Weights of a small GPT-style language model, trained from scratch on English Wikipedia.
Size: 4 heads of 128, vocabulary 8454, 54.7M parameters.
MLP neurons of a small language model. Each row is named by its layer, matrix (up: input weights) and neuron, and shows model dimensions 288-383. Each number is 50 + 10 x the weight over its row's rms, rounded and kept within 0 to 99.
After each neuron's rows, "fires on" lists the tokens most often at its 100 highest values on Wikipedia text that the model never trained on. A number after a token or word is its count.

L13.up942:46 28 48 64 62 43 57 37 53 50 40 77 41 45 57 55 68 53 60 54 40 49 52 71 40 55 43 57 45 33 62 39 46 73 56 52 31 44 54 47 55 44 54 50 60 52 60 30 43 34 46 41 39 58 46 61 32 45 38 49 46 62 45 58 49 21 54 64 52 63 51 46 53 56 53 58 48 50 41 47 57 48 56 56 42 53 24 45 58 55 49 58 50 43 74 45
fires on: " \"" 33, "\"" 12, " work" 5, " -" 4

L9.up1766:46 58 69 50 47 38 43 53 35 35 41 52 50 46 54 58 51 54 57 48 36 51 27 54 41 71 39 45 59 54 65 47 43 53 56 65 52 57 52 62 66 50 39 45 53 48 42 53 36 52 52 48 77 58 45 49 37 44 41 55 46 42 65 33 50 27 49 52 50 52 51 47 64 34 46 35 49 42 66 53 70 51 44 64 47 53 49 66 55 49 33 50 58 57 58 48
fires on: " a" 19, "a" 18, "\"" 8, " we" 8, " where" 4

L13.up320:46 62 58 60 43 59 41 22 70 49 49 65 57 50 59 40 62 43 43 35 70 46 52 45 51 46 45 41 57 49 44 66 66 48 57 54 36 44 65 37 58 62 52 39 45 61 61 31 57 66 54 38 59 63 80 41 56 52 39 35 53 55 50 35 45 58 49 54 50 54 55 58 47 60 55 32 66 50 48 43 47 54 49 44 55 66 48 59 67 52 24 25 57 56 48 53
fires on: " an" 61, " An" 7, "[" 6, "An" 4

L9.up1921:41 41 64 58 64 74 43 61 53 54 55 44 53 26 53 42 29 58 60 49 57 51 52 46 40 59 47 33 47 44 47 53 60 42 59 48 42 43 45 59 51 61 59 54 59 68 58 51 38 52 45 62 37 69 69 55 48 73 46 49 42 46 42 55 44 47 45 65 41 40 56 60 54 44 49 49 40 43 55 40 63 47 26 30 50 60 39 21 43 74 43 45 36 59 48 50
fires on: " " 32, " |" 22, "C" 8, " −" 7, " +" 4

L13.up726:50 59 44 54 65 42 48 37 75 45 53 46 27 66 53 33 55 65 53 45 30 54 59 44 45 44 48 32 60 57 64 40 64 48 56 41 40 46 57 49 65 58 59 66 42 60 57 52 59 64 43 53 58 47 48 57 72 61 43 60 44 55 51 46 73 42 63 48 56 37 66 57 42 53 47 52 49 57 36 49 55 47 35 42 54 72 44 55 53 77 53 42 35 43 36 69
fires on: " an" 35, " b" 26, " in" 7, "{" 4

L13.up441:46 48 54 44 46 48 62 57 52 60 52 58 49 42 55 61 58 46 31 42 37 58 52 36 50 34 44 51 35 52 46 42 54 49 48 61 59 58 42 57 60 41 57 39 31 50 50 55 55 52 71 37 44 37 42 48 57 44 57 76 46 65 29 62 35 51 57 43 60 60 41 59 61 55 49 50 52 58 50 50 61 44 39 71 50 52 45 38 48 55 58 26 49 38 53 33
fires on: " |" 28, " f" 8, " was" 6, " dep" 5, " such" 4

L13.up1773:60 47 40 60 41 46 47 44 49 38 49 48 49 53 46 48 59 34 70 57 36 50 56 40 53 67 32 57 28 60 44 54 57 44 60 60 30 44 35 44 56 54 50 52 64 52 62 45 56 39 47 56 42 49 51 55 56 47 59 50 65 55 57 60 48 35 60 33 71 46 44 52 48 57 57 66 44 48 44 50 44 64 37 58 53 51 55 60 49 46 47 53 64 53 42 39
fires on: " a" 52, " /" 8, " the" 4, "c" 4

L13.up858:48 56 48 36 47 51 54 51 35 54 48 69 54 48 61 32 55 54 60 36 25 39 51 48 68 46 53 45 61 39 60 42 51 58 54 51 39 65 61 50 41 41 57 39 69 44 46 45 65 36 38 30 57 70 51 68 71 61 36 32 56 54 51 59 38 41 37 39 52 59 52 41 59 48 59 65 59 49 39 44 56 66 45 69 53 36 58 57 72 57 43 52 64 54 47 56
fires on: " |" 41, "|" 6, " younger" 4, "'s" 4